Part of a small language model's weights: width 448, a variant of Muon for these matrices.
MLP neurons of a small language model. Each row is named by its layer, matrix (gate and up: input weights; down: output weights) and neuron, and shows model dimensions 304-431. Each number is 128 + 24 x the weight over its row's rms, rounded and kept within 0 to 255. Numbers have three digits each. A neuron's up and down rows have the sign that makes its largest values positive.
Before each neuron's rows, "fires on" lists the tokens most often at its 100 highest values on Wikipedia text that the model never trained on; "fires before" lists the tokens most often just after its 100 highest values on Wikipedia text that the model never trained on.

fires on: " |", "ur", ";"
fires before: "\n", "b", " ", " 0", " Re", " 1"
L3.gate405:112150182158124135129138156182110102108149128140118118119171160097169116117104145098157118107137117141124115111102122136177121110126143112135113104156157138115115088095150116159138111147136087152109148097142113136130073178183154119154141169119134112135071165141120113169146120155124094107103108164135101134109083118126116133121123155120123149117165157109130151105133113154114147147138
L3.up405:119105115146179160134143095141129127137116152120117143125124119153102109124089138165100080180116125104107145124148123170165093135121087096118118141129134120092125116098133104182132104138113141115142120137125147160091172101097084134141118132117114128130117131153180103108156118089162139156115158164085105125130130127181152134079111159102103088112136120139114161129135120127152190131136
L3.down405:097121114115162071137167130141121121125125141113159123104148105125125112105127121077133127117110182108188115104130146155156139092112128144089100123103133154150108101133117129170133114166121166131180127158126167143093126097111137168172125117123105146151133118113154114164161111118157110113138122098171089114115129114080134096135150117047147134138121126088122162111119118153147117123100

fires on: " |"
fires before: "\n", " ", " Re", " O"
L3.gate1201:101143148138188117120123134120077148138180132151144163160123101105093151096099124155151113143129128098141160084170121142124114157111125121134057110123104085126148109135129154154099128143095124130146113134121116132134138129135141178108129121131108118159113062128100080133116164121131149120118115138104099109143142136130138132132126132096128105107133158085057128123141127131116133180123
L3.up1201:115139121158139125125162120175131119154144171116152172127106108134110137071090152137120122130161109121159152078143131115134126134110131115106094123127105114069103111132174153164108144166095116175141140175113136121109168181134109142132123126136117097144151107127134135141121123121114115111127102176111127131125124139135136150125135132099126093106110161103083144136123113132124110129156
L3.down1201:124123114136118166121166142130111164146144158145109123129164165098102147141090151183139146080134127143132144131112129137143125159106105109111137099119149144090113148144142126116097092140098136123164151098165088131136160134117136123111153154173117156117149170121157123132142104152106111121136124122155102154139130145106159125112157135132126124151094145132144140143157158159124110119133

fires on: "===", " start", "pen", "ed", "\n", "===="
fires before: "\n", "ed", "s", "min"
L3.gate402:138110149110151109140175144131111168107149122127153142124128128122110094158166112081126115134127133103161192124139130143165155158150150133108130153156134107117087139112178101105113174093104118116175133107165108149134150104100074147077108106148132138135112126101116154146150145159140130101155122092130161163133124171098157129112135093131109121152155120106108141087113078132096121083115
L3.up402:103157146161126149124131148129121152121125074134137115193093089105093141139124133124096137119123128104123090129137142130143111141108141117062120110097165078104128084109153129118138123133131113168092144170100122135101169129142090133149106194109130111132177114133128119132132106089103101169124148105149136105108111107117152142116096093127140124148159140130107135105148156138175124126123
L3.down402:164120111121145131119101155170119108127155108108102150153141124111039131158142105111104135107130170137156110105150132095112135130110137113084132139119104149143130130122159097132133175120127139104133131141117064116099171123114140164068147127114128131141163166141110141123068133088136144120118127127144136138120081120142083121129142176092123118106112130121098168109115159144135150112113

fires on: " |"
fires before: "\n"
L6.gate139:125148148133132120190159183101171101113138147140143146091129144143138119174102115125149104100136158118140112118132135126130145094122122119181138126107113141116108128119186130156123145126109113132159131178102126168161116100121162093154153132123163159156117095074084122127119144173121101097109148134152098164165132157136169159136111074169113079141093141123134161158112142104134145098129
L6.up139:115140069110141131115149116127106106125173134117177183111121105170120137100097110143080159138160132122168126113153120119116134121143153142125132104160172106125119176111147134112175122152095113138138130115108163123111088151107125150131121173128095185148076113174137123133154120117130089142131166155156139117149154150146147127108142158138114126131144150137131147162125129100171087129118
L6.down139:063108140140125128129109148144123140136141126122109128103142102129095124162135166132116100107139139122131151157122179153130116185075132136101106161106131148171143125088110111129155173136100108137135123111137115115139111118120112154103189152131147103088139120121126122155143126098153079113121106109139133138168143161113098149094129145096113142074094120103121184166194178132150152102095

fires on: "\n", "=="
fires before: "\n"
L2.gate1085:148143138142115163115101128148156127165131109137120138113161111129141142166152096171129086120163144119129165128110139113121133129132084112106126178163133145154118139125128157155160162116128097160092159129105122120092150091096131143116149126081113140087143106100154106116159133166115146167107091113099151129130167143094093165103124111144121103126112138123122120153154170108125120121127
L2.up1085:149118129064140137138125147129143116127114154132134094129135182125134161169121102135117144092156134107127122107181136141159105133152129108102115131131153166151133140134123147096122107080148074126170101143098122101120127079096116117148178109170120125162151117122152150114093139140075120128103102131138109096066135162112086114111150126117119112139097127125138179155128133149140125109107
L2.down1085:071109107119114119114118183148077095142107096107146146082154142199131127107050110161062093180153116152147128162183147137140162190111120085094137153135111097158132118104104129123153098107135129108150136145145126151139150149113156093125108139153101142158149131098121113123121130130165118117132104104137121149103157076132066131144168164128116175127152093131156157161113104108176071140133

fires on: " ", " |", " 2"
fires before: " ", " |", " Ro", " A", "-"
L2.gate643:136144070155131129093145155136124154149107124128105113153118134125123114152146131127166103125159153123092110081128093101111135081135114184150118143116109116128150133133171160149116124150118113118098146145128098096131115177128118143140115158138113182147092126145167148089078133145124132133124128133171095155103128122171119111128107132162134111136160126135080137132120092105150112101138
L2.up643:121119091138065107131122166121100096115134117137152135152111133105120108152127098113126111138130110162089121121152069114128133089097127154123124137148116106127138142151121104138143089143153134107122141118145125111128110141158116114173099167134119149181116147126112131125113143087143150076133105154118161117141121156170130119157141142141133142135175114120102145126133085141130111132152
L2.down643:109132134101153152099150160170097103125111163110164105084116123090158103144120141129092127126111154128128152125128107148127138091130114093115082150182101111092120106117145094100125099158104091123133122159111077155142152141112139133142102132128119125114126096108130134111128097089138129137170087136135128111123131127150099095092134157149131180145137074109109141094134198102108134114098

fires on: " |", "\n"
fires before: "\n", "|", " ", " 0"
L3.gate643:133143110131137140130137150150098125121093168138081103085117101136125117140112102122111126132097110176129129148112140089138077158144101118122197115096144170171107087099106156142141185125168100093161116094116156128144126160176152098169158154091181114150109106113101106173129090151140150109069149140157177089161114105107103144125152085125126148138139127175170117132136138143148123095126
L3.up643:130123128136111114138091170179110065118098111130114145110117131147148122113125134128168126108184136139156093144143150099130110153087111178107160104115165115100142127108115134117115171135163116134111127142153150123109118106139121101156156129101152127109140129119058105164117091115084121100089104140142137114151124099112126163085132081075138126139170126091100165147122130151114151111133
L3.down643:128110125110107154093134130094146121098094084137127155168119067115161159118136129118133142163110116133135144094111126142145145143145150134081142159083114105172113136139119113136156123107113140082139116121128148121098102129154097150137110129103140159133143113098115117146116113127109087130159115136121089164108111134141161121083094140111151132132163096116157118150096097136152163193131

fires on: " |", ".", "---|---|---|---|", "==="
fires before: "\n", "5", " 1", " O"
L2.gate218:142146108125085105134118135158108073145113115115117133108143127155124141125106087177124116159118102131143156147122136139151100119112128152134153118113128144112115063117115135125136120153112141145117130071157103113137089120146129181114128145166116084116129123149102090134133133176139121168137141117158132134104105100135104125107068112131139125150152127113158172114118118148141185107151
L2.up218:115153105144095125136139156140085120107123151154103126138150109177127135121107131142073135138139105164151154127120158141123106129087134179141172125120131134103130075125118116120135142127087165188130126129125154113147105114131116142131125173144091072139104120148057111155147134148119113177123113124129101118130094144137136108149107099142143147123151076108089159140098113126112154112115
L2.down218:073146144130121135124127157094115160128148154106117115146123127121106129077039103134146159158172160121176136124123103152117154115111110157103146145092115153141147101136106095127111156135142158085103120113074154136136110121178102128166133150138120091156115134111093099163113135171106125106117120170103096102078122137133160108134140122095139139105157133142147129172140118153093182158154

fires on: "\n"
fires before: " ", "\n", "-", "\"", "|", "S"
L2.gate495:126104111154119148106127127103120109105095125145136108164145085153112092142182116112143160122126151147099115106156115135094115140162109150121125120138130148190109126098092150107165154119116124108143083120168115133164124168113111112124142150114162162130086176157123128114120111107128102134129149081106160159092163108170091163144097122142089144127117129102143123145129134131136139134135
L2.up495:124115130172100162100107126140141146117129137144147112123137155134093105085120114114157146139162153164140128115155128143099112156152116131077129127136170129167131132138121125128114127116147158148114148149124128136140159127079111109145155138126124159158138165120120105085111107101136111133100151128064119102155120163145121154124131144120129146142149138123137116133117110150142127180152
L2.down495:123150127128130122116122105152167096125120130159138130104150122137087100157124119112127158120116145108140120084147108121158099130146114114080113117140174113126110129131169106095140156163147163142129132146121124132151129121132122111135134139102169128145200135143090093105142124154142103085110150117128080093163156170132103121108101122109084152186129152158144170167102167166161116162150

fires on: "==", " =="
fires before: "\n"
L6.gate65:119117138109112086165109130153171112127145101125176092122111108133113144157138124159107101094161172088148104131139102145153165118120096128101155121148127153112101092094150119134151134101127083127103115151158144136169071110129157178098152179085095126153119121182135125147149113146112135093137158141126081080148124149117142140086143107144160132142167124116115131097134084133122139095132
L6.up65:132147112112154141153074158104142078161104041104132105173125126116108086112165141101130120158131130115113169157094104141161162131123125124171140136140112172120093118135150126100150087150154106163071171094181177111083128133113132120138153142060118181146107092140133163118121130128101176104125118178130112126165110114077120130075081109133156132111117104117150137137100092131113129094128
L6.down65:094183123110076114156130182136118127139094042116168146141150108141102108155134091149166147093121143153134155129163142122108124129148137125104147113131131135160119157181143106108161149152138096132144115170114135118107148123111146096088119118136134093096083154126123159125082131129156072131117119152157148122124129100098147088107141083114147078112096129127112156142066107098101126145075

fires on: " is", " a", " an", " was", "\n"
fires before: " a", " an", " American", ":"
L5.gate624:131131154151129111142101123119149123202134128142120128136109096163112135151158104105144167155139113114101153120102180111112107112155128107126126135139103139090158162171132132179142111097093135138142142100133093137118133140135130115112150119131144147142153151143144088131110149102135143119157113107102151126118143113160089150080168090136107092111129112131127065125139122136120084174073
L5.up624:166134170115120101132150158112133077150111107141117180135091128144127160158144118111157173136090123121126136103124131176094125127106138108158119078157132112115162149150103154137172114141101155152121140168152121111128113142129140111114135124144119107091140093186186142081086124152127141096154116123145139179079101159153102160099150096133116155115116118109122126116153119107109114138097
L5.down624:060103144120113122117166175120121094150111096101120125126095129125145141065134133123133140140086104153161121115143111141095135114135118117083156134105142125123149153096128135146144113139108107171103143101130100127171132144138103117177153113107125150127116104168113127116114097119152149120143108108161102160157136156065088112119149072110127123126142090153146134178120112122095104146121

fires on: "\n", "==", " ==", "==="
fires before: "\n", "Career"
L2.gate1147:118170146127136125148139123147132157113083146104146125056086117099135121117147145167172113141155106119131082164105102119144136121125132125145157102172158127150100142137120115099154133109110142134131145126122157090114141113113170129143152161081133132165090136129138083142114158133138146096081157148127108081134106137102139162175122137194078136156141159133094151137117080140096149096109
L2.up1147:120154151106138104154108136153154118129146064170126153145093138130108097118123138153106103118105146129177163090171126113122086128135104098109159155123141142066105097135147165138122166143127090149161127152096155137120135148133167108135121160133099090136144165149122135145152114108105137159127107136139101102157073142128128131113110112139179100077088126144132135141106161161173160146159
L2.down1147:160098138062135106129124106109174132109125114130123106116146140132134136126123159128139103151132141132144122132152120111093094134139154092162117146149151148157110129160114095085153141123119086119102175120181138132134158149127124139130157104125152138139132129148109138115131122124089129134118144138143079132140126131115098169138124117138145103113114139167138067148069150150143160166109

fires on: ")", " 2006", " will", "ress", "06", " would"
fires before: "\n", " |", ":", " be", "s"
L2.gate855:160121097131136114081108161090182103110139152123100132092113098139118148139145110156176114106127129094134082099117118129161117145081116137125132155149134144133128121169122108096126103130121098137111168148106161144120136106091157124069139133107115116122147140120137140125178149120132110108141127106138149135163162114140070119084133130100104150157135138101140172148129131143096127146088
L2.up855:124126123121064129083094132117149121113170158141119148117126124143125137137117097142128135128150140129083106133073131147131073150097106107120100147132127114148113112139097118137094139122170098140140142175141149172132115062118140114118120134082143106133167137106065121136135155145129141149128132082143131150109184113087144124124134132112152146153155101119178131139081182171119111151107
L2.down855:116118135149130133101163069159102123147163133087144129152185150135109112083127123135119144153126149141128104095137142125127122123120126101098103134134141114150087158119073142113076118159114084134134112145088082138162115128101127097131164129149142141108147113115110156111106183123141139135119111108148119161128187127131067140127113121169105159088109143152132123148086140131130119149115

fires on: "."
fires before: " |", " \"", ")", "1", " 19", "5"
L2.gate120:140132151113155161120132127136128130157130167145155131143122132123134147132128110143131116077084124102180130126168130140129123146136146170133095142144106130128138156109121132102136144148131103091108103131145116097112094133136118117134111093153114135127126126141129129134145163119158124141123124134077165136143090129122104154094109108153135137100105088077112093134153138155146133162112
L2.up120:124123148131123124116144118115133090129169135132119085111108134126125169107086115136119120081111124099167157122158152139148136101142146156155131109124087151106148139131144130143109124121138131116103155145160123120102121151124097136105113116138093136096101125161129126128159155091117146129151135107082123144144086119127136132089161148148127127080092127112130115136163098177163113157091
L2.down120:103104125169124149141147117091148122144148159121134148125093183118150135103135103105114113123101137118164124118149162151121091119175125161158145125121116155125125115149122161156145152118161138147106119142114099105045129126090138188130107136102135129113130181121132133144134110147121102143087115101111114121179089132132161127102140101148127099136122093092115140145151135151162117110102

fires on: " —", " |", "ed", " career", "s", "7"
fires before: ";", " |", "\n", ")", " in", " "
L8.gate833:191116151135106128119125139114141140113130108161101102137132128102127114095143130177151096174163108146138082130101107141158165125134111149138111132111130108158147140086124146141126170115129143159126119110136130150131143135096120117152118128154114133117102121099133124076049132151114165090143128136129120118121132178085123142171120117151116114113147092144131107164123134115095114173155
L8.up833:142107165109092099111139140095088070100155108106118079105170146137170117109156100139078143138185177160089146092131116119109153165135145096112114140113124173115152140108088112104148173114062138133135107112138084106110149092175100081116146123122137149171138147149173129147128142116115144172117157112107161119150118144162119131116121141117130126148124117150138148112088109125093122108180
L8.down833:109128151134065084160129104123144129133111127132120122110116120122069137165133166092164147130093143141153143089176149139133115120091131115108129154116089096105089122077107057085121138135103115161120119097119126139143141107096126107123117181148117113174144129151122166135134142133121189157154143150107127123116119104168123114107130127116115137114131132115093107115104113143148160104153

fires on: "\n", "l", "ge", "t", "der"
fires before: "\n", "th", "m", "ter", "me", "n"
L6.gate39:172132131139092157083115123127111112109108150119174151198122169145131136187097098132126147138110107124132143148130177108129116142123138123111129131154071158134148106130157106127130140130102152155118152170081157112134148114141153113156136127140110145100118121151122147138110153109122114140129145133109108090125142097156136125152144093135138127142169121074150170161132133128088108081163
L6.up39:148121133135099123120118119156105149094125138116143136152141118096128074128075122149125139139103106094144146125115156128156110104116131155096145115109122149132141088150108093091144136105095148136094148092086104149123169135135136188121138115112108117138089128118137113133093135145131098110156112140126137134104137106130082102108142103157086137108169133121127150112116071093145085114070
L6.down39:111149152101130122122156107134118126130137124132148135149137141123189112113113147142146088105112118133114160100081111122147100124139112173173134137163097153114175118141166108112130127127101117131124120122086120160127129139111074130119144158107131165106135157152105168130119171122097090139139141115090100128128162130121158147096142126108109153133124127119157116131116107128094110134139

fires on: "\n", "er", "per"
fires before: "-", "|", " ", "ation", "n", "by"
L3.gate141:129096142128126137108156146120105149124109129151165130110131111139102126135156122119104081135077082124126123131104121118109126102136141114099138091139112115143138124098121125154149137097166064082165150106125155088079156137132122135067106113135127111194089188126135074150115171155101152132142109121112094127148146138174121139115113116165138111127131142075142085111087125148147095097157
L3.up141:134131144089144162132105132116166101101143138161122168152085130125096113109151108139157136128074125161201081152127144184139121118106124155097153119154123070113099159123098146169155122102116130136123118098140152104128131146087136138105101126117126166155124135118147099099120161130141148122102124085123134121146098147162153146126145088156134105120166116111166119122131151115132101123143
L3.down141:118156122099156140146110140109100160145104148103130145130102119123146120150120091141131122111125132129149085152183143077132115125152132169081111092106157089112119144108100125125157120133122145134148136080125155103129120138106129108148108157114155119130172135113155118120124113121093120128154102133127121142134159170129118127161169133112138125139168113130132116093141105185105134132138

fires on: "\n"
fires before: "-", " ", "|", "\n", "R"
L2.gate570:143136102134124108124138120132101158152107127138120161130123112139115096138123166124131135092142154143118085131147163122149103134128107126092111140130149116139134116104206136148105136123126114114147103094152121135095115141134127106136125154115162153117083136134149151144134203093107096151137155092130101157125147116147139113106157136105152143151134130134138128127165178128103112102137
L2.up570:150160117131035113096167129172166145116089112142150116138131115114093109127157134105150124111143099160169115108130130140136135159122130126083119125121122105141126144115127124130111139117172140096160120131113137139128126158085123115116153117114167079140101128122182136110129159123117099144128140118127124139104152143105116096108167050114161119134135076133197091092156173103103088143128
L2.down570:089151116148104146084125086119135144137100138133122141155113101127110117158105143081137152115074178128185076128099155120122089184106127142133094100117143120178123127122142152142110112158140085112157130115119165112102144163075112097118140139103138072107123154148139138123138173148138123112160140172115147098140139154140140126126130096104102137109143109138200128114126153124087106125127

fires on: "==", " ==", "===", " (", " and", " of"
fires before: "\n"
L6.gate858:100147113111143151123096117120125133108138164135124090138126100115092158143151113114118122126104166120135081163126088174118148100183131101087119157133108139116121108109180189106110126145127139101107121135127133107125156142157126189152102093098152161115145148128116147129105134137101149174123094166129140109125132148147130082080162120136115120138121096125142165134116095134155068163124
L6.up858:149163161105108115132109138132118144146117125130139127151159121147123151150151154106140156113168135088147089116174134140102150090179171161095128137140096127121170143139118137159144081099135128131186133161099107098124150095131159113100149104139122133127150135105123107164100159088123125137152137136134096106125170142115121125108199100139115119143131086107148136165170125146143112118157
L6.down858:116105152145127120145087102139091148158115128140124106140075135096130125132107124171109090112124137139122118141113078119154130183131131118185119129075112145162141060137095162126147147117101132125175149125115151134113119140121121134131107139117083147119141164097158114142145096141119082177107121131142119131119123136160142114145155128110101123130188138141129117126114164139156105118113

fires on: " |", " ", ";"
fires before: "\n", " ", " 0", " 1", " —", " −"
L3.gate908:124143160168166152153165133131109149115125142114149151143134146133155117159104124134147148151144114140098113176141136109130117111130101131125137114109110148097138094135148181146146148122140142131100212118125125108133166133139129133159125118104157149152107097113143117145078098094134120132112129069105122144093114100104092147146094128097168092123141140105132150113104128099103142113145
L3.up908:126144115148140080093189128142104180135149162126092105126135111142120095163160126128140154140133151134154140112128115178135089139101091147111133124121096161089147102105132121106110097125146131160103137127106098154130123134101143116129106138135135102149102150117137128127118128132145158111159107093115151105112131097144121145123099122124164166135134129083134187123119101145140131128156
L3.down908:207115118158115158143139127130163092141169111107109154125130157081106120161150122141105113143137131109146124127109144135114140118112149118082106167150102110146103159130140124176186081152106134097118099130088096136131183164138075106102129149124113195128103144079114103155088114129128119133145104180165129139107164123173117159075141118072129071115099124130127133159133130109149108133118

fires on: ".", "O", "K", " =", "E", ")."
fires before: " \"", " |", "\n"
L2.gate537:149102131146151124094135141103183124117113146142147150100154095152147143164141123114178119079110151126142122107116130144126121112123132147135148127135116106114169132124150142106137091139120104173108156130125113144126110102093138103112186085155110163106116152122113116100090185144153114117184182142075148155087095142117182186141131110143106109128160109100132137137103166140173104127082
L2.up537:147156093125114139130128122122145089134124142127175103131142123146194102130118174172118114146166145155117146119134094148157151155115103114122137142116165133140114075143172120121131116137108105118161109085163122131091161107147156108089131108170113110085105115110088130133132145117097116133105152090128119126136104137098138144099168103097131087160174172122109091147111139133181107190125
L2.down537:126112150139108162165145119118128102132166154132161122145156119159099095174116130146120102100118160126144149099151141173116119149137091131082184125105122099104119142103143112116151153158122100116121103121087125130131109112173114109119070129160132127145125156132110172138132142129137159096139141120095139137113139121099149118151133096119143104115164157113127128142112157120148149110123

fires on: "r", "S", " |", "d", "i", "s"
fires before: ".", "re"
L8.gate845:182160122115150143122138143132140122138162142163122103132112123175097164167080150129122158107149130119147132128161111122130127145137125147154110115170121095148135122114126119139130118169125150134113108113169160123171119092105159093134115126144107078166112178123108102142136106115083161075107138104113127177122157162130101121165142131079146125121134132140149085159184158126108073139128
L8.up845:144123110140121156132113137129108076130151121110098128154173146175097118104165140127170165134141125152165108107130150144135173129130109155117119131171126137137153139110162156146117112155113104098156143101143125120149185102143136131145138105119069119137123123130117101138126103129126107094123145145154141115124126119141129079117149113090165126145156180160123128111135122132132131140140
L8.down845:131117124145103149144197176169123136179119136151128159126097091118119101156126161102167090129117143100158098144115143168148121116127137119082073122159134122111197110105083099104113133113141173102129133154117155106132132131128102102150109124121120152128148108134086106113148139116147132064107192137142150107152115156093128184106122109125163112140116149133155145159095147136113082104137

fires on: "\n", ";", " –"
fires before: "-", "\n", "|", " "
L6.gate52:159144152104130165152077141133095102140115147099149117154130126145111138114105147127115141120122159084121114137112116135127096109132132149126131085149107129166077125129136127103139116157085140096141142138121127107097151129112114119151132169119144125113133135176135145140134156121085129127101105109107153134168116124110094128122139140145103123143111177106109144129105157083166103164173
L6.up52:142130144122135140122128185120077160115120146119155218158153148130070148115157100144156119149111124099112088147096113143134148101110117116106148126129134097171112102142127128124104106119102174122119153140159149115115174112110105114122129159131168135179145135138153130128109153101076127123135112184129113158083137097109137136085109093131122123156122112107146149117155112101134161143118
L6.down52:065123086144089159096146121117132125116122144104129132102135080102077125117179122152111170109130137123182087112126134130151154119128103124100071126152126101171132091147106099167127136107108157078117097162126102147104138131142145119129114096155116122112137165119143153096118098176147123100130111127100100143140120131143117115122163099146159163128126109117134166101113103165125174138147

fires on: " ", ")", ";", "),", " |"
fires before: " |", " ", " Ro", " A"
L2.gate535:162153073131089132139115070118142110081144180117161116153132116114130096106101118135100082140107135135128107104103080153123142137132126125112161121128128169134114121117149183098127052124172119102135167110127159159148148107109147177142124113136102152120139142080115105107118157106143088102094077139118137123147149069118111103155113096124140104155132131127122179143141114117150113148132
L2.up535:151126066113112149139144100144161087105134149156115134160167124108060146140147076118122108185148138113088109097124085130146123115117134127106143109105090156102120144117158121130142105095160168106132131122180142130114158129138126137151117081119123111119132134136145119091133156127173123158121060149158179115126150116093105121165139131137124165129115102144125177148158102101159133157170
L2.down535:090112162135109132159097139083120104121131087105148113117165146098128047147129124117141154132131103098131161095133118121135171090154131109094137109132155135093106156142120108144106154147182141104143147112109108119132143141149142099093108168104128160145121149128108125162104138113130143116105109166101113131098138128114171150145140147133137135109158142144140123139119129116151149088122

fires on: " —", " –", " due", "born", " =", ";"
fires before: " |", " to", " ", " 19"
L2.gate730:155113132102151136130125118125097100123150121125129125151134170116121164167135076106123162181173165107107128140176133111135159127162098121127117127150123132100109125105143117129156131096112099148121140099144123119110105127094135139136152142135121172112123093192130110156161118136113151156122124157117112139138128149146122116129087119134144140142102127132193118121132118129139125100146
L2.up730:126137171125152057152127168147110125143097142179163104171127129136133120170128109149157120154136153139131103116118138126111154122110111131125123161156154139116092130158180110118136164104042153123128089110131099134141127134149131108138132158129098139097116133153089092118130122084117124139129109126124167111122161151138116131089122139124133146150132147121136064134149153105121125153141
L2.down730:110127113137078121132133110123133105132148098101133096090138144093092139140135096069129137154126102148120129132147128166114115080128108109088127135115098142135135116106133132117111149123124130130117164185123134143143115121139126114113138143102113158124111146160109118141153131106155143159154127135103107132125111100116179179175101145164125110112118104157197074155134140109159093069147

fires on: "\n", "et", "ow"
fires before: "\n", "The", "ing", "A", "-"
L5.gate52:139104149149118119115162137132129125176114170110118125090138136114129124126152133115130115123102150115104116073113115126091144145132167147122122103128122101162188123127114145132094146118099135125085120133139150152120138105090146129127093118153124091156135123149119144154103154109147131138104112105157128086143132104116115095128151159119119159102106125153164166128135126099148158146132
L5.up52:127112123111106192109111155101166136144118119148098125125169118122129103103144081116138145097082113166069139100129133151124077108141120177110131121111141090178131124092123150144165109123152120134086124134142087143112144083073109122133096090103127121126131125130130115147156148117138130132106062101156120125137159124168159124177168112112144141116118103115103124124122151106117147094171
L5.down52:113122139146067119163150108122145125141146159133119133082091147098117167134101097109110129140095134170138114123143156159104130129151150096097111158157121124192145126127147108127144159188128130159087162143135084139129129152109127115138072163129105128121130127098134125165131079150168137099117132094164140140129143185119123126131143081144105120163146104138153139120138123135135125109120

fires on: "l", "w", "t", "S", "d", "r"
fires before: ".", "ish", "d", "or"
L8.gate1203:186168121132128151138145115142125090079128145125111136126103098144176114106118099125135170100160154161128136131167133134144123126148141121108129100160156136151110104128103143117133119092126190131096143177112114149108125100116146117118108131150128133136070108134133113108124134148120142137129155099089160141139122150136144099124138092093122126136094130117120122126154096106104138131124
L8.up1203:115154087129136107135140115110112124140145125117106143097138064138126137145126114129164140115149147124084100097147138083119167129121144090152078124181134116135132098106108148153077116123114164108129109135154123103106120119122133126136089152136126113122082165108096139146130162142128174084137099106121089124093145132109133103181107140100151106116126097139130150143093126095142142121129
L8.down1203:093146156120103112105128115113104129150122166112145121087140102118130112169095137146135145159137164106097122123113144105121155118130114173161102096151153144149100085116112124187130126098096134110089102172110153093093124186111073118125125122120174096124152102096102173125122136096093134077135124124148141142096097142139100157178122129145149117148163188156110097127110116164166126094154

fires on: "\"", ".", "es", "y", ")."
fires before: "\n", " The", " He", " In", "."
L3.gate737:133141176110144103175149105126154023109129188098131095104147139142157094132133114128134154127109099087129153129129152129145119141128107140108134123142086105094139137159182108142132115127115147132088099140075091135167120139140113147120087119148116118111066133129120153088121095132126167107130128135161156140133136143146179112171145117136118127136087141120130135172125110139168100175139
L3.up737:155153162106148109142131117122117086106127175131135112112117097124189090098140124151150145110119136088134143124133133133154139146116121116112163107132110118079156149179119124170154102127130156133120108163064125130154142134128137121170078164161142116108079116121132143092113097129090131115124153120128126133137162141201154082185138096140135112140129119152153140153117125104150118156122
L3.down737:137124116113102104099097180092159143115141139131125102128082152146104159118105128096158135208078119169136144124152094148088100098115144192096127139134132111127149131163107143124126124113113091110082147163106107063128119144156119155154108146121114153115115104122155172119166132158139191093166119150165102110126133178109119139128146155091090125134169103090125096221115123089098089148131

fires on: "==", "in", " Stadium", "ship", "===", ")"
fires before: "\n", "s", "al", ".", " |", " in"
L2.gate770:130128157107133129134122098142142137162112075115147146121103082132139168129134092132102140122137104168159140123133098074132165140138151120115124153150161157129083136152138158104119148170130103119132124123082133088121115110099170173142144071085095109157118141127135132157077138129133123134100123132117111117142120121117125108091169170140160158133157157096129154137078068109148133080139
L2.up770:131110078145119170116126138163132151188120082114127114113112127090129141171133096125136078150153114135120135083158098128115147085135092127119110178171152155114123137132133156108106107135161154148106129130084145139166099132095111144134111080125120106112082178110138126095105107112101155138153130157170128129129106090092138109129156093084158142100150135085120157122097121107154135145171
L2.down770:025127190120159144107098152089149112163119113127122121141126109090114111108109131161128113164110144159135142134142123152111135160122079124111122163159126133136114131137147132081099141119126125128160111106111130145114105125143149149076159083123123119081134118162168110126112107116126125158140149136127103140158161172119163118082113152148076083147126132111155128098152090092155166126140